Part of a small language model's weights.
Size: 14 layers, width 384, 3 heads of 128, vocabulary 10239, 32.7M parameters.
MLP neurons of a small language model. Each row is named by its layer, matrix (gate and up: input weights; down: output weights) and neuron, and shows model dimensions 64-255. Each number is 500 + 40 x the weight over its row's rms, rounded and kept within 0 to 999. Numbers have three digits each. A neuron's up and down rows have the sign that makes its largest values positive.
Before each neuron's rows, "fires after" lists the tokens most often just before its 100 highest values on Wikipedia text that the model never trained on; "fires before" lists the tokens most often just after its 100 highest values on Wikipedia text that the model never trained on. A number after a token or word is its count.

fires after: " (" 28, "19" 22, "\n" 14, "18" 10, "–" 6, "|" 4
fires before: "–" 29, ")" 19, ")," 7, ":" 6, ")." 5
L5.gate837:468519474519504477544541460423486466534599513548626497486436508515435538472549468542469415470551481525502481454432552426490552501507538481523518560501407498459496456568533524536493553451496461474438453448569509485485462522528482501544410471506533505543521454485545471488495461422513414464492484500508473453448489439506471450481498532509496542462456558516506495426446516506508468502458510546482477506510530498518440546479487580491560561482512360470510480521571526503458413486482580553436468561500482512538500519488493513454530496498514537474490551497454481497527517479552545474
L5.up837:548509465511560421490474464462497532522537530510571487452457511484445534436562467459457457539567502555484533506493519451513520498581496447510535465463401594510579509514544555507461446483554522491428514493521453553453457563519487570462438503519515510478518469502535525379499456501501450468479544452456484502495457493531579473510530458462515508492480548541503544426529597515514468494461507506540509457496486593505450503477488494538569460488560497484525533531566499453470491508556482488446505505451554475541453512554571554462507505492492500441505556504482432535526489552593544419
L5.down837:517487526473534524533494468554486490584450450434509518523472482500525553491450507440543478454501428447423515509534468467510443482531504493510537541514497488507495508526461549461572529453530530569394562504379538473568529489436462454439507591550504526533583548510502486468460512494553548458477500539479478559518480486543470509468476503544504534439553530462495507539473553517491516521530535511504514499452461509512511436558462524446477493457492530507444556494493493511526469519564454480469471521527425517488490491510513485518534472465465549472517489513541614475457492527436501588

fires after: " |" 98
fires before: " |" 75, "–" 21
L7.gate749:483505514547436464523511449499577534485534536531515397530478464487475527554472477526502531509494431460561458493561584549483509484496509476562467563474485489493515547547516528473444570535516465505476481471517577479447529448453520507510531552546458476482503423438542537444473509483515456514412437451495553548428503483463523481439536492478431565534505489557504552504541567542499531511502577541504465499433498506475556510549509543556515509550517491499517507567530535537483548520492478466463517498571553464502512506501458589493557473528484476501521497556455507537583477485537438575
L7.up749:480526448455505464448457406458571484452514482537478515498534483453481573549455494546464544573462519416552521531493545552496521521487446505522460586546446492504538524520513490471459559509536515483554442409493509544471493527437467483535551500478484526517454482504577542425454476553470546409440500495438488548465501470472527496517476521533405521542532495430525584523514578549545502536529496493550525447510566519547456493546464486537554441485548515472485518508477522517410532571515452511470488452466493476469514521558467628524519500505504518481499609502473551508607532487500454521
L7.down749:500447548441505472541477464521496557479443502529490493533517494567573525461474510481499616512499500509544516529503426555461635477487501511545503542565429546522526511534523544523498445561477571476448461486457528468449484496548407503477531513527543537518441548467505517509565552556492533436494527475518539497418470558503445486521425512545491487525535516491554437504454498555507451446501508544472539585568565457511493546526535475559526470487499515534468420471492460492513439561477430515481469464510535531510501476481534485521431551511509502472505495548483488505472545598497448511

fires after: "|" 50, "\n" 11, "===" 5, "19" 5, "In" 4, "-" 4
fires before: " |" 34, "–" 21, ":" 7, "," 5, " –" 4
L5.gate425:556456534533545453441473457501454444529514505512509510426496439558421548487496443525475478491516469501467486510524507457496463480526513479557592468436486465528499459525541459524488495459544494483418528442571485496478491505481538544518419506519472478587514482484447429439481483430537460474529475529505515453570480473495499496469589518495555545445480565494547488451503531479456510520395516523486536536494479469483558535506477513435526508497511416465527494471525519508522489502502541526530382560518466481432545477444489485481577467477523468491484514531418426512523492490576462570
L5.up425:554499477506554456461490504445549439490490526479536504505528491509529554491506509474495491478523505503482533488514492478556516532571443540494518432416569478530476482522463533534510483492625539516476489458554522500510485550540543550486455491530496554504455398468483479480521471449533500590528525472498477531522517562501561536529549528508559550507421579527475485506568427491442431503478545521460578505500465414448525521496465498450494496488516479467484495516529529498472474501516450556489451483469503483447487438541460496534500486471539533430501440521522442571514520534496558614
L5.down425:445619534392544551514502528522416470515483473477531488516485413480530550495503515439477531446486556504524526549521473469476440472526526454498557533501509499465484554510478446553503465440523513519477489493511431561493470523481488522459522600533497533529543495525495451531491457465462553475549536531579492540468479549499508518478459509513571448501448540447406512485456541521455595477523468449453483560429503501488503459503527462443499445493533500517478474549472544534549468522567442522469451495515446534435447485493555556549486483510407524477524440499559486365480485499577474523

fires after: " |" 50, " =" 24, " affili" 4
fires before: "\n" 35, "|" 24, " |" 13, " to" 4
L2.gate58:492512449464536500504508564520534524519519467513492528485494485536471509508433486479458458532495415443488417448394525536494470554452530467505551526491535520477497455487523435535512518531493465527497547497505454408513537438571508505471486471549445490411485475427478493485532525455544490486474464507529496442507472455437501482509512519495468624468503555513530483593429494549496484480485493502446547525489499534535450440422497542495495560480429426464525495490407473556523490507402457468491510541459456528520537524471489552510490468558567504491489537447456391530527520544508464518
L2.up58:548505537422624524474520570470524536489422490443454518566508546484535459499439547482440507445529536461494488528427481563509465518529489507450541541519467490502535412459494454490565503538499497513512467483512442455533491443557470492494557535517481531436547514473462536518559492495559534560545509508448521492480533516528474518566464491448482538491452617476519506528511460489429460502494483485507539458466489505532550463445466557504535607523494511519546482470469433528535517572441468529561514572503429471475543503510527548556470507484521559518476497513518437513476547550517527509
L2.down58:496530547445482512547462483550473480468525459501522466529505439502473458544504460504496439505491380456543555514456543520530471485558538462507541554433469463580460471408540470496481513525559490486554472506486458502466460516509545521530470527536531515433495497483544486536524498468560462434511439495466554416543473426510519514496487454572534467535484483502448485573490460469591485476462537483510581462465579480470518481528509502407524568536511498554513509441464522545537471595450493519487490488454414471464495545509515501457514440502557509521522540611522521505515477511518491555

fires after: " |" 35, " a" 13, "," 8, " to" 7
fires before: "." 27, " |" 25, "," 10, "–" 8
L2.gate823:513515490483427487468491488547476565509509469523499508546483498470464519519465501498518498489479466446526505464506560496476502558423493492539474474440488463484522466533541486513426513448535473498461548500484512438484543487493489392485514454486476526407600500481592463440478485491606479485485499512436468477445535548491526449467524544459508516477541441535467518534469558542540482479464500464537533565501493412516492514527537538520480399490531484451503502553523529497580510508523503427508529554509493461499541525541519489507555523534580548494516491533551507593484499479471482493
L2.up823:474541486467458540465461392529499544487493472522472446568452477513491484547412544537505446503424497502521501561564518511466570499356531512515413566487498505540491466473513498514535543506539438526409509529443448414456501539472465468496547439476469492519589499521572501480461505510533458460467470542448486515444561532502575500457517522504493478446473510470495514604561562531522583478489522433532441556492508457536498518530537512488504437458542519493464554489527480518546519486509522418484510506487514431443472483398531479495559532536554538512506459494553593548471474526470439526
L2.down823:475492532563531551469512462568553548455475445502454527519473512446466525496569550494466536577478618514545441523441510559497519548503491556481486511507519520482522448383516538491501578444475447549495467477481427560526524511550551524518531545515463530507486470556504508519429563491476531451451471473522489517507470502464510549518480456409509468544513517564529455515515568399464521566507451486498575503472460498488478439525451436483449421436450421504522571530534469536530523481501459429512512500488449522478439488464485485504529545525481531466439479497548538464559461484535494530

fires after: " =" 55, " 1" 14, "\n" 7
fires before: "\n" 58
L4.gate56:375499483533495445516530553525494472474538527509503485476532489478493578500459495513497452531510389521522444448461437515483512524482597496517514477501545481513549490500475534493460534514511513472464554556493554455476482453502515562481496371527488523507464501483493517473505447448577429438488451520488557464549461470433528496532464496502493505507677617547517420548441546601492439491478448532499576512507490471486522464563483503484466537533543444505383500449495519474519515472461512508537494507533458459497467514471492420428464474479530487492496572470477531575529532436523473488
L4.up56:555489534475520541463440461493564492482525520529459462534441456540524453486542472481465485475494519531516525524562569455537548469467449475465491439551460484507482507420505516507609476496503457504468428411471463573533510564481564547513520527558492471537469551464583480486538575532404492467468520513482504500542512511495492540476469558511543480515451408548531561468501431558575543603457514435492498516514449490553546499479515497585465451451500561503547518515541474470551468550554449424511471446492493498512504489464522531518471404483511430515473508511506508468502507539524579478
L4.down56:502558468456532536489486492522551522530414489471403485423581512550501481532461472533493478452528494401455506534493480530457494475469474556510488455520507501479493509491537504478527553495486448589513492461476473504617498494483492443470552474467531483522555497487516475522510570535479523539526438486454573494511500502621434540550469493488505513425514493443507593473480564417447462472502527461537525533493494477548482492544493472491501483534437511520496520448466503524486486486528469539523463541412492476548454501512517439488501465427414560539423507529488517490476528536441462458

fires after: "-" 33, "\n" 25, "|" 4
fires before: ":" 32, "\n" 30
L6.gate814:510462540501492498459469464505499442521564494500492497450554513470489578514415524499457456485451487458458453517444560447529554512456554535526558486481506494493425497433476502528564541546515484462522486477471502486458472517439486491505523441510432502486470515448558470525537459480475456495509504495519467403524506490499524525481542522595465504479540536506534464392503492563502477498456503531462439469495564556520510513491437562497444572477509509431454438452511546540485482483463504530435440568551528462551565423449475471542518459451518437485440508562460443534539485526521450457
L6.up814:530418583465608493460514605490477512533535541517406561505515503490517511522468523424546539428499512566499574508459472480479518519512470571536475522531543615442452521491451567479562481546587490523471474494491568473488591510533607498496521565572528473427496464492521486503549453481555482526443504490434490497448518464466522465525460527529531490447522562477443516458529516473385506496521452490544512491465450473470507523465454442517557479544480539441505419505482536455465462561479440538546509554512526451541464522511514474552493491484477497389507476475592465446571522537458516498
L6.down814:450599506508493503473498493540525421460496551438558560523459481493482514498440528494452424539505405475544432578517516504557496524513549500531429477483509534515440453496453519455477530498523471453524501468509487507544520538401465498454494502425416538521530439543548434468519480436463552471508453489561529486458570576529490483489493475527520565482527469429481430514583539564503498477450496530454484552450589521483503481469452567505501513402509511430467507566534449540538536523485544510494460506505516491490493506483518507482523463495544491516558515579509540519546403533506532448

fires after: "|" 54, " |" 13, "," 7
fires before: "–" 40, " |" 31, "," 5
L5.gate1008:428470526576550500488484423531505483529492476502511465476438510555465532487482494430491455456515395556489461493538479522470526481528546467477483476455520461501493449549519497504440527438526522468513548443502578445485505469481520481535458475451480545479443432451545427551464449457560394562486473491535486492488535479501560412547497577466537570427456615514512542522479571549452487513386516518518457542474501459424499462524443570462521596523522468495516517516514524494501456494496536521520478494485453525542496533462483451513544492581490506445508507512487429553499501489492482544
L5.up1008:510429524489629464489520546506432495492573474503512478489500503459490549455495501480505491499511492478471495499533497479512502527548495556497516465446479598562528533539528508491391488447475439432497519455510488496505503488549498542494528527412509550581536461493405479484486463474498522544506514496474487528527468515514512541543431528505499568560494507501492465480572455493500507565536484503480489502567553482486550585523466498545554501462495561503466445528525560533426467475466398493471496508475459465474477542552505578478581490467508408523473484433425518496497505476523470529
L5.down1008:477485505469466536513535480509490493553470482487530488455519529469460526527558583506561469480459473541499550497408542476526453596565470454565486535486495463479528529490518453498545464495549546568466425447489477500503461479503412479495534532463588546567523546573471495521542554496535505440497528553573509537561491486462514518461431483523475407519476483427508471562435565408527530566524483516481520447485502524519400429517472503463457478559552475472517522478533450454489449470504439474482501496549540521504484411499462601431487477425489492506541539487516599464470502494517519549

fires after: "|" 56, "\n" 6, "." 4
fires before: " |" 60, "," 5, "\n" 4, " (" 4
L5.gate23:515507502542466505533444470522492481517559494477552450479440470499546525491517468542477466459484443483457488416410502446501529511476521528531461477468582497443506525481455495528516507470539492455434499487531505436507554428516494479500512456560553452483419500478489476501533468473568497515473529487593446450567497461391449519468557547467484510510558500552468488449476534485531449514454511511551499502490524452538519520522490533452410513520490463495469455444472501479529473511516511527507475495518497536509502523427461442501511405499574444471517511492465494522535564490470495498
L5.up23:537474452515438518518515507518515505520490479479525465534437564494530592550448482525454480421430464467463504479519504499536509476416566546497525449488513485433538514478417511509533500509499436465469481520519552483437537516472493530545418466484500561456525555409559499507482483515523465551440511466498458530545518482458461543503520561511526464511523432522500440481536514485511488475484491463553494472555547559501518542459525481459470528468476503499492529481548518488476506449593538523477522463519459527547474471462451494535491409489527475445417502527499528525381584558461438601
L5.down23:478537603591453548523490454554450463507508481522499481515462519478548515547477502421517547452462542478495574502567529466495507468510531516479491570531462556441454542504534486485516529473526522500510484534548580535557569488534521476494510460558500480513577532528495473452514441508507539573571444501462462483551528515533587563467540584547545473573505458489524454479595480476566537465457495501535545507485505583469522465523487498530558566409402519574471502457491556460477558568522528536486441540481549504525520476504462557463481457540506452494490457456494522480482506455458395502

fires after: " |" 30, "\n" 28, "11" 4
fires before: "|" 19, "N" 15, "W" 11, " |" 11, "E" 5
L6.gate235:445556467559420473497548517533536465445489523478546554432499442504472546509455465543502439542530390505553473441458594499486542484496602465526487511515462384514513526454493439525440553513593483468504527504541495477494501516468450491541536469522521501539492412468522498489586542479547455496478480530519551479511513503440485510493480535507450581489572491535463421515499514502513459473489552518509457506548539520516543437481511545489487526509433518451475434479531560529454521578417512514436456489517466531501483464377463460508542464538585478522556556532460517500560496440536484509
L6.up235:554549457536469505542601527512509527482470477482513563492492520451536478533470546538469515554531530492566528541440539502479540502480516533503483450498531484535592489498428430456504466550513446520566519504502455578462538517511431546538491556456476541461545440492497573472587510520497467551491468497431495531506454591529500580562453473541448558537497458451489438558547472447551429484551482505491468462521575471428494459453442463479510483541432557527478498492522474467469510522514468520449502473544462513447461388470486479504462538484496501486541499566482541489506480500469524458
L6.down235:541466446437498500491544468535520547507477489506496493472470488559492516491466473531490439584502440538491420501436439571492526517474399446559506506496508515497533469480524437449457514536466492407598509492462489469517485487487466484472473460496470570506508495502535483464547465529520480523491502559458468471461406474539498528442517514558432551573519476525500428514547522478484520530537518488453460495526556478524533466456459555494503533495551527473505514458530463520492470533431521449517553434491483445476521483512489544563529545548495525394518470607460562507541546504538484431

fires after: " =" 48, "\n" 29
fires before: "\n" 51, "American" 8, "R" 4
L4.gate423:446508494515486528427519524480528455534529546513514524453453481515474555450480468523514481537498444509527448449494518541470508511484574459465479479504497505479515408486515428492477539496507532478474477501497517459479506434489490500503501443476538486571434555515485448488520506501607430416481556575501552497515563437399489487500492510482484508501599540528468467466462528535546470488400517539478538563481519424538508456547582538458427559494453490453487517471516507547490432525452545486545478500426356501494547459448551496467513526512591476555518554404420470518578569492493486502
L4.up423:504497542502535551483493461529537465566510526483463510485487554517536491509504562461527447479471503524505537502549481466443445490496499451448509506546508403602550387528497519534560511523461543493537489483470491522453518522529517463542548548463519515557484576571497492496519494584551494533530537551462541506531528497474434540576525507503474491501500464518471547454543493442544452468455507443537475534503508504496516505461489515504537527527504493566521569496570469525492500512472501516472539519471493454461458487527549433493483517520462520543508455461481478467511568564421484509
L4.down423:479522502456463512474488482478609490576528569518513493506470488551512538491534473475458499529501483514450462510433464540514468478503489475549507518509504434495466520473509442492536528439449540521542461509525513498483530503519449486497499507421387530557473477467469479540483563539578492517475530486478497442536500539433442490505492492465467545460559564512499452487520539489529486521521496527513472515521560523513543479496399494521480494487515525494591542486450497604500462476431505517542511451483455522442598479461544476478561487457557469498512590507494449543562516482523452523

fires after: " |" 53, " January" 10, "," 6, ";" 4
fires before: " |" 31, "," 20, "." 12, "–" 6, ";" 4
L2.gate668:544520508562487405486503482531468513508580486512505524389505429571548498527434485504484485460515490485493465428432537509463449542476528388434476519483513517437529503440529482538508491541564513459488604498489515477460497467472502524503534437538494444535555495508470485481552537466500458449472490530550518408436532511448535511484554494459492631535563465634482445476491527580551533515489487481519517532490536538520487448473489554505420510492478394534487423480461553531588471466452494570526512562440444530505508483523489538467565558556561438556560443516507432545475501467578486561
L2.up668:545484538468547471484535521518454521468460510519452474509536444514501496465457486523554492532499502466492496481477431583513463473556536569443477501415432581421457520487489502551477549648580566461551560494490508498497566491516447572460536500597549442497502510503459487443558505442496456520498515470527444500453526505485578504460535511554494564517523532529471514470544571525496566497485525485544444490543526510450484484454495518536516529432487417442479502507510488536491542457462529516473562538514477477566574514552478513497550512548541428497587453562477427545486448470539446536
L2.down668:524484571476581475530507499533463502517514424426410516506491516453498519568509501495539538529506550500466523499485447537475512490493539482439562513509442530499442485510524462442507466577589486535514549565539447540523476561501574455417508548511479460527527482569553557454494504495542507486521518459449448567502519476520532474545495536526506465535529474548478477463478479512484524498516457569516507478436504553525442462531488451399452407443467480518532491485512485454503510477541515462435501445533539467490465493483536455497465570509512530536510530498565541538496525474495546482

fires after: " |" 54, "," 9, "\n" 7, " the" 4
fires before: " |" 46, "\n" 8, "," 6, "4" 5, "2" 4, "9" 4
L2.gate504:505497510511564540504495493531510521448591549456514459522436425588530569473476531490467435477492445559475500459553514482457476511445538514485461450481529452533532572487542540579456524522592458477503512516493521498431508408496537552525472494500505517541403494530463461446521487570520526477444479570573444488506539484464536478515589546497562595509545541558513424562543538555494493471508553478477469516556524492525438475483489496486371567535480496514401544491495486587540492462477541464450486445499488520482515524483456501489556507529517495480550496473540525554609479516482454569
L2.up504:518487514484501463462470463553522512464549547446495468501503404504472516537507484501508479498529475508445512483477551487420448456505590525483466450470489510534468550549584560496481519518528476430512513484478524444450485561445490523526463499476546469529472503508491438443513440508512474514478546570490475462572509476495542524443535568453515588498551514505451489442484563498523484412394510522493461549561514496505441532542556535434518512513466466472490543451543519549534456461491494510466531541515578506467451513477551460493512530468541524493498479475480521516605482487484404472
L2.down504:520596530533547473461508493491565455424515539491489577459548432496537443531517541528476462549554562472528491561513493508498509536570495534500473493410540580522512546618498491426501483553534555523560465517513503514545511484529456520463441478405537450508504525519398498441481484507528507498483507494489515641479525491578636510526530457565522514510514474497491513486409531550548535486532508467474521488469515535489453496504448459504519384524448584515534463514498513481439425508475485453478510509518453504463506453488463508487489479457423494472483444517500562528457499525472440415

fires after: " |" 40, " $" 6, "." 6, "," 6, ":" 4, " of" 4
fires before: " |" 26, "," 17, "." 15, "%" 5
L4.gate906:556498515463495488463444424472464501451465463488490514494449446537464474444471481570404520496507476525451494500524443510502433452476571517522502461455516553495439479499499537523521565503536461491507537490559520456517458497432512556486491439454471486524424563496466477466469508529489520486485474481520503482534500540491508547428443591453501503476549541567579487484487565509543494524448487514467531462478571401528515454547531568496446497416500483519470522447490444519480453527459542470555478454509510477532492511443514443529513452413573492490477490526592605532575491502427476474
L4.up906:516448551526522515541482486514468530464494490498519476533502487483526413500513528538522544490503489475481514557553523559505492493564523610554557511472461554526461524450496447473487496539561519506460503490542486504512508498524565526522512587511445505519500556561466460512464450458505493525445424505457452556554501512520557492496538544484558509468495523547509486386532524482462533517429454505482470522570535499408624557500478508480584492482491464434570519540550503562545477523553480479484464519468514504469551530510530484518587517452457451542555474475539484498626476488444460491
L4.down906:478505470528480484542479573560479520432498541525577540535494469504438504514474526512503591538500508498463481409465483533412545505516540447449478484571490498566488425493451512533502530509468528476573557472460515535470547464487462491474511509513568471464548507504428562515543540449478506525436491445522556515489530570486476520501469487530477525438543541480543542520474510481416495540547522518549445551518523479444475467444478455483523489542448538517485506399581501475450510444473527464456583461483523501518570547529545502437509504468498532437513603493473471489523538526530477556

fires after: "8" 15, "," 15, "0" 14, "7" 6, "." 6
fires before: " |" 47, "," 9, "/" 6, "." 4, "\n" 4
L2.gate705:497481524510490491466441482500471492500563444545513508467495434639541482483413501496469465531541464539570502479460585499466504572495481421526503479487517446468493488491547495568476492520519461487441514491502480509472508507502535432498537417532464489471508509443551430498490466510524449445475472552544533458470494509492538470518533570502578605407486508579525498513453564539462427517452510485456610577462497471490464489531482495489379465490493488484465516498525507448598444525407492452516494571505413491443518531509488525469521577480541452513561513528587464571501496447495448503
L2.up705:503434510549509580418435533515462533469422496466467506557502481528478431474495514491539467582542498511515518548533454509581520457522548503524535493440399531540447524473474540513509505665567496504469464499532446533497476556494491521466566535584483522474519524527542522480529402570485470562500539504520551482450541478521560490515529526484459456517504493511483585481543498507521464540403520467501475489516528501511500512450471492531497568547518506504517501444509575517526460562530533484452507466572546497489470547499580438461483585486528546553512517485473451571529446497467451571
L2.down705:507524473424509501487460539477497516520536478467477537504451488484523463517509557590484538477546427487469458515486475562425580510479478554446529598478420546527493481509502463486510442564425543512503518524484447498473435602516481505508514483472499471536477580515426495492522501489536509511459449446446507553480477519564535561470479521536427512445605494420496522539506520502426475544468462462479497523490498536548500567448522513432527431512550463515546517506528458508522544542495424494439523425557485498485582564496577443520422506441519553480474524470499603469528534480544537446

fires after: " |" 49, " (" 11
fires before: " |" 51, ")" 7, " for" 5, " from" 5, "." 4, " to" 4
L2.gate79:504553498510499432536509487559565480461542515470501453490518473478441407512520483464504462538482445493476480429518465522496477530499522478508485495435549530554456449480452525509385517506517486578527585476478567451525544397447491522508517472502504504501485496517503473437572526451535504533451428486528444514524464510473568533494554521536524609493533522508522487543546528521508529458499478516510437514535548556461476518503511539457525533501546452446472522512529466534484510479470522460510487487505593512623516545545532516471474443581511483499539432428499516571523520577478398474
L2.up79:510492508529513441548540475543577547484495494548443457528516483443465493518496542531535524488453497484433531530557489532435473536454428510509457486495552534540520533539487543479424426507504474555517534521494440430513544432509511497529531493450487547474545547560526486454509494433537548508518482535459449535572460502518535490515475554481486518489468473452538493571517452546472549530502455473538396486513496504444492544497500511527473529470550512441476486563520474440491460498490455474520506538533560467499477573541554435548531537499481522508536450398532571600523554581469478525
L2.down79:535521490533402580559571436484494544488517423480504447537506456499520492521544522465507503468481470525516562482558478525546437499490583515520518487458535472541475497508539495505482466440492557460543485500462565551469456497503482501516463505514569555465417463526435506454487525464463547528478514518474503394527473578538409457485546523470502508557530493471554509470559535531499553449490493496502479428493482561445410534448501505519536461506565572477458524500476500505542548471465484545507501467592492590518488457493510503481506540467528526523544439485487415484480501541464440517

fires after: " |" 79, "," 4
fires before: " |" 79
L7.gate949:420498430491466518506463514515563488477548566469461484499504459530469490533470485542457511525482429458471458437491463491501507454528495499443530489429428394578512455486517540493467553516505462467481489527499496446538464504511594436531516485459438486480454432495541442523557546484497484533459406537558562410476504474480534554475496486492485575503538505515416433490517504542546446561479583528486475512501524529513518505467480520507476525505518468476474507479558489499472536455484559562529491476521551440511510484461508445462515436533572508514524503526494520534431545537458486515
L7.up949:490589517474535495473510480490456513514501532482500541487582512538537563575457476532572515586532483410585509500466533473489501491453513492456465520536467489506550561566450501458545552461484528553554483448554507512554478468530424501510467539515545542497578539512552467535452491527504470476527557500471567538486493496531489448524488557476455461578526421508510535563447480502515518500484507493548528516516490501512512528507429508464504493539497506567483462478484588516514497527482494497512478513527491526506484484521497490499480514468488547477488514535457540574439552530530489529
L7.down949:479516464539477473501491545505527451556526460537511503458471531521607503480481552533431463625505514496508497557527535489449537430521460514521503443495544532482486492489568435496501526555455489431541484503492436458380499423538468417577484446518467544520482556502528504539467457510422515543558461535514518479573441510559494538519486544460500554486469480493514449467510480501517505447528532456389440528505523550539540506460404511471511507516548496436514433490495500549465503511513570500481500503565481480536525498419558527518544451505481480465461540485431509478432543480486408431

fires after: " |" 33, "." 20, "0" 6, "8" 5
fires before: " |" 55, "." 17, "," 10, "%" 8
L7.gate959:463485545515498527545483512539578448502514450473483436468499464506485500488509530527450465460512447540473491484503502458506467444491498544529503497505496490452517447514543547450532473514528498541463548491497473448472520515460539498428471486553532445524439536502522532494555464489519501479462519595504532452583471536483513487491494537445490498454571543586540558446452542472483497450417415507567508510530433463510558522464481572467490568558504457530566439436528475458438476557434512501482470489533525551488488537503569452506482466530501481538487467549438459558533551500484509516
L7.up959:473508499570518538476436459481493510445540523552503430571424462481455579515531458464473505495467512542533471546460477507489539440501527472496530466440547479425490493506482482498519504552534582449566519423514460517488474496517496500543493492560467567524417526469494497499440489485523541485475557484561465512486519470504510443481514481503537514515515542515519522538519509521538464452523500503446577522441439456434525508472506494482466489439472413521525524493520429536541520474403549467482542457494487468504538499473472498460559440532516474516528535540477490471461434527535483482
L7.down959:559499458514469499485490513374486470516566497500469504557527539491536454545448509456560532395493524479473511507523514476449519538514568399522483475494507517483418556536581559489518528470577449470506469491518526523438516506555530482522502461508389438553570493437549479494452475484397482487516497461502553522510480542567503529451480583540515459457500499502448499538445440501459495454556557457487429526521415560494470480420461476517511469544524503480475429488410487535507493500468582522480506489594475431467503511461541464496444524512564571523446536461501532486431497484475545495

fires after: " |" 59, "\n" 10, " the" 4
fires before: "|" 42, "it" 5, "|---|---|---|---|---|" 5, "|---|---|---|---|" 5, "\n" 5
L6.gate786:458458513520429493545536465500498419474499465584572488533480456535490538480477502592491465463468493528488539410459576503533485469529545505556450484544478467495502457546487489544519514520452475490498479493494521356481474490481502482490493430520586460504489518501523495548508489480466466510538483524512472448501489498455457493437459500563493480518527527505481518512431486518494479505375515498408494569506526495496526538532466630488487591492531459527443452444495522497511427509508523519475457482526508537493538430482459530475513466389502497553441614502541476485517522458478484497
L6.up786:546451485519468501543551494542516445478443456531566443495451505562518517497501537532464492458438537528462526502497508461514452532503517547517496495520464477506531445524558542536549498539420515490530498502437465495484501540469475499480499496536557542501541540539573582559460541511448455521506532486488481419499490527523445502579407446573545453511498509438558537521457460444506511408424480495452577501521481415449592495548465547503496548501518489576421490402539513447483435489483523545496495469536559558536457425540480461481445521449448521522442510494546485481456477446464538537
L6.down786:470511493480487509491502526518515330546512531535486527457517515487502509471440519507487467498530547504506500493518513478494481506489507472481487524524488558508510522517492533518496547522502526493453499474457514494497481475538486533489527502517487496525500481452481492502531507574482498511508495515495517488522499491454512484463515464496486502487526559521518490507512498499463459519532492503519568495503512522522457498498493555526517523536538511502489494516519521497483507515511508477496465556556486491477510538495515518639510517497520492515511471520497459509906486504468500439

fires after: " |" 84
fires before: "|" 75, " |" 16, "\n" 7
L6.gate46:490509481510432462440499460538514450499518517507497515506504408473456541455516494525510470471514436592518533449425490581496497474542594471436445527537476455504480548510474566496484503497516482484504513523514525444568473526482486513552523444472557500547475456479520438497598460476508449470483461465504492538508514501464502456465530548557511570522547519558399491463492533538556446517500493502476479498521504495522517526539496534446503509476515441483493511495459527501525479545490467402465460531516534506550459520463504497434505415493554473524479515493392486569507593468508447468
L6.up46:555540436501501496490526475530507445519532499552511550522453528470511506507560558517554550515429526524475576522475457540430498527522444512419473571528492542482549515500532557495535434479424508545512474508477479519516543538572494526564494545461490516544515538543534491501578431588474515535521547449428442527503506524567521472545461462580551584495461449477463463555521440443548398452549407484539519501550515550488528543505517520503510473493509477479486520578474493484490503534545449440523517458519540458546500535542573494443521550507457494453469421493489501502476543521481541448
L6.down46:463532504543460508488522493551466430549485475504488487478443470502548510447464481553493473431488406513475523511506492508486492519534469497504467468533442534467469501498443512472554528483495521406480552399470515417508459575461498520524515522506511484443435451489425516488478508413455508528445482524595490460517593513550488526461530455464459552481491481450577488504468466459481524516529538577465516468596510536510474502517524588518566532457497525524566500476530546469475486563460541534506449460550487565458450557517469551499519484477569508513548471543471481504535503470485494522

fires after: "\n" 93
fires before: " " 55, " Total" 11, "\n" 5, " Turnout" 4
L6.gate344:441483513484419529508509518493500480511484486472502423468447507486476484494476474534465427509523457502496457462536567460486508479488497403531498512487496516520496489459451484551514522564524486492547494487503477481480472471391503431428557490530524538544442526465534484495558511527489506435443492529555491475521484510487470473415566533486458510493556543519492548462482533542484510491495547478572512432494531464557471533555493504420404527497511491486519491458513449476480506471413528518467473491509472547494515582479435498492519392488603458571475541469558509522531552511485495496
L6.up344:419505395474484539475483518484485499507482522486527469507389536466480486469507489542550451503467493476552545492479527513565576489343483500496484534488487513510501474531381518490522514514555494519547477513502503509529515488451529417455547500471601531576474506519496529517537498563476523483569472543520460492518539561476436510468479498468474511501538533516450524473520466469532487467527503510521496471551498474617404531493556391474472475504490508510505496544539416489440440481482495476517475469528495492483514603463534511471462405492554539591454483532487503520508543545430512486
L6.down344:538516548533475498497470460475438496560546523524471542518599517500485468495541539473537527458575526487522500531466466447477549522518539434431507531527520507457521474523516434514452512476543481510516497494476512569473488551478511499516412521479477451527473583480586503497484506520468559554507465531470491547523495510472476546521537540520495445473515535511443427534595496442496503558509548532594509477467538499557431503604426485485533477441465537531535555480525519460467517493454527539508518512484467493548459514487502457500440466583462518435515472460481468517541547462485560498